From a checkpoint of a small transformer trained on Wikipedia: 10 layers.
MLP neurons of a small language model. Each row is named by its layer, matrix (up: input weights) and neuron, and shows model dimensions 0-191. Each number is 128 + 24 x the weight over its row's rms, rounded and kept within 0 to 255. Numbers have three digits each.
Before each neuron's rows, "fires on" lists the tokens most often at its 100 highest values on Wikipedia text that the model never trained on.

fires on: "″", "Is", "\n\n", "ens", "en", "ing "
L5.up924:114125114149153140105141081108137138207106115139129150162146142139122131107141098079121106156095143140138129115139123138169117075176109145112121166142144113125112115146141100127120136112135157142121103158156110129137143125057139095146103116079124122125168127130142131096144118104162079177131139127125115138075125118176164087135100100128134150101114138161187126096117106069137144126128183151101126109129124105099065135135168102120181110158125130088088163138116097131140141090153113125155128152102139123088130109150137129136156103102110131097127137129119100150130130131109148065

fires on: "\n\n", ". ", ", ", "- "
L3.up356:154148137144115081118151141138098086152138092146136120126137140106146149099134099122163166147147165125095136098103140146119092109144124120117137114133161102162158104144115119072088099112131174144167098155144171102103094151109112156160162123143125142165082133170160109109146117109127108155183070125126115150088091114124096142104126101143153111135164124143132105108102151119130160138159144112137124083130154143110111096143153121111118113123141084113118110148172133129119091133124120144122118134167164110100131089151125111142127109128154131109128144127131138099094123136135139147

fires on: "dis", "es", "allow", "character", "los"
L5.up315:100092148136131106120103162131086117077129094162136103157124132133139133170106126164112131101144140123120113120129118167104127150163114098105109120119127141113145140138144127102153116096128183127159076114120136126169118143121151115094147121102143143129105142151134141114104140174154157140158144107077087145121106132158151124131139140121137115177154123110106126122155169151146126142163106097109109122106134149133137144100088117167114149143127111111148141124138091147141152151163100141140093089096153111159114155138142084112161125158054127107154128159125106106116154111155126104

fires on: "and ", "was ", "il", "ed"
L5.up954:141186153124153121112099155081180110117097114126122103095152112145139162129146132172130125134127098105103106147126148121163129118099092107157094122129137112079152127118162139109163159097132102137110105156104111147152148153143136106155124140155113105162127150161111091135127133122150123126146119150137149086148125112170153145096160126122135124107129104156147109127111138155113111129158057138182133129101132093181123087162179108143112147123128134152143124117137121133083153115075118159122156137139134100116140108138152107147148150114112158147091096100114145140122107090155107153

fires on: "the ", "of ", "I ", "it ", "'", "his "
L5.up697:089105091148116118127146150150106122107100177157163108130112136095171096138123144063140109113119169157137132117144041151092131126092162123166122148079118116144117113162092132118132127138063128122138126142137150114130142140138119162130139107111155089115176127128148127139123124121144133149078129097121161122085171108146143145131123171078147103122112140136149144134107136121152126129124142151104126119138173110155132131131151096105165144084126124131086133178186113109144144107127071161116139110141162175145107110118130111118128114108108105151123126146113107082154135115191128140

fires on: "\n\n", "- ", ")", "===", "• "
L2.up604:126123119116109127116110142116096095105145130142121180120142136151082149085110129084117184149171185117133147114163137100134133135148129118106134140054154123162113118124115140144142111121116140114174105112128072172131110128107176123123146124126109128168155152126143152190117131161143138137091146121131067128111154146143138120094122192148113140129110170103120099137163135106149146102142151112153074113120131103109139112108169108110106125151152130157134143138148103169112134083149123133131154095120132087160096141094107108120133139141088131130085128091136149127129134132098160121

fires on: "t", "r", "wi", "sm", "sq "
L5.up232:162155161132094151120150162171144110136120116140134155139127118137139098095121181122074155122116142164152109139142143130123095138114154123163178115148122135128116141130153122101094109152116147131127088094124135121121104141097086112144094105093138119147100100143135118140120120115132140117129136145125120084105132114118154125114143148170155100102145168091141119148174130135132164084138127116156127089160131122129062174161133130112140107152108136103132132123159139103118100139172148132128124152116101157151132110178116148111146130180112088064155090173181135151096164160101114080

fires on: "• ", "0 ", "- ", "6 ", "state "
L3.up129:061148142163119115123124102093108116089128141113136140156174161107158109140149126094146141165136175113102130121148128128125141106134058155094126138114123094156105101133099101115085121119100166132110106134150161143115135131120154157090153090148129118171113175147126091128141118165143127131092130117140146137124132095145164062071156135137115131124145120153130093106125116159168126146103130131103122155143164141155112104123136108120122160111118157118106157133164162176115075094096103150133146088109129150133082148160155141134143140153152115126115141126165115107132119120111144161

fires on: "Lab", "military ", "emb", "Arm", "fl", "lab"
L3.up625:099119136124152140089104109140126136086146124185131143109095094135140115109124137126117097101174124122100141115128144100128133194142149193127115101134117153156147164155103147145094105112120139155107111146092107143088123121127123174155154142129141140140102098137090109135088122091144094108167129138115170122088101166136165173134154146091156112120130140143065151120100108167155086124129113105117114121123124139145139158097133128145132107122119130120139136161171136071156160119169161122151103138133138153164180157142137113111123104104138113073141112167139057128121134139115122122

fires on: "par", "contr", "rel", "Char", "compar"
L2.up523:164140129140124133110119094121125150141137128078096112052114157115144166112154119130135122124156125126149150088113127125148180109104152135143129113116170092127112167126100133185145122106096111096174117103148162126123141147114125189117115131176118100137113125102165152166150077118172155086132094161072113130124125125112153101117107132147129123138133105120124152152134136119140124132127146140083127113119119135165097108142152124136127161106118139118117112130166116137122135160122176124163182110111143134134134106188091103121110145145134170137097122121110128106119117125143117097

fires on: "ath", "ic", "identi", "classi"
L3.up746:133169150170112104109162097102145149121140131138142126123104134129125139144122137152145142105085179082131097142125123126158124121147097149138136113084131139156117177126113151125155174106160067141147107133113109140172123166164143107136150139103183127122101131145112134159116129155140157085083134145145161116175187120122144099120131128129104074150105128182122145154130135130112082115124138092135144127110130126165150081132122113085112120086140130146122151144116132152135137089134110101134117103138110102132121109183167110091135115128168121137091070133095145111169166138128106158

fires on: "and ", "UTC", "est", "zone", "A ", "high"
L5.up477:105121105154163117142117153112153154161106089155087150136133142121114123196186121125140123121158117148135120113122159127118120130135171158132122120146116125142125078118155187132075137103153138152128138064143128121080133124080147100136153133069142126119173133094158143146095114141098155128139124148150119070130133099115135129144110134106124102164148160118139129149117180097147134137140129161160126100114149123140111153130155121138167153128128145078181086137123081127082098124119139090101111161135140140135091150109131149137115122145153138114129105122093098154096141113116121101

fires on: ", ", "1 ", "- ", "ground ", "amb"
L2.up572:158102155139118084135115140130111102151137101175135128094083130128146159113166135145135132138116106131171141099103157100161091099150105185143124149150133111112140154113138152123112097131146141136167139119126134152158139145130088167135101149127178146156130125134128139115085160164159147114167095164102114081106081119134106127139151114109141132082120147199125166093165144130135134137139112089132151115109152133094126092153108107136107118123129091076115185154152117123116103142120134125132154097124173124148135139163178120133130097117123160127163099136135103126122095143150113097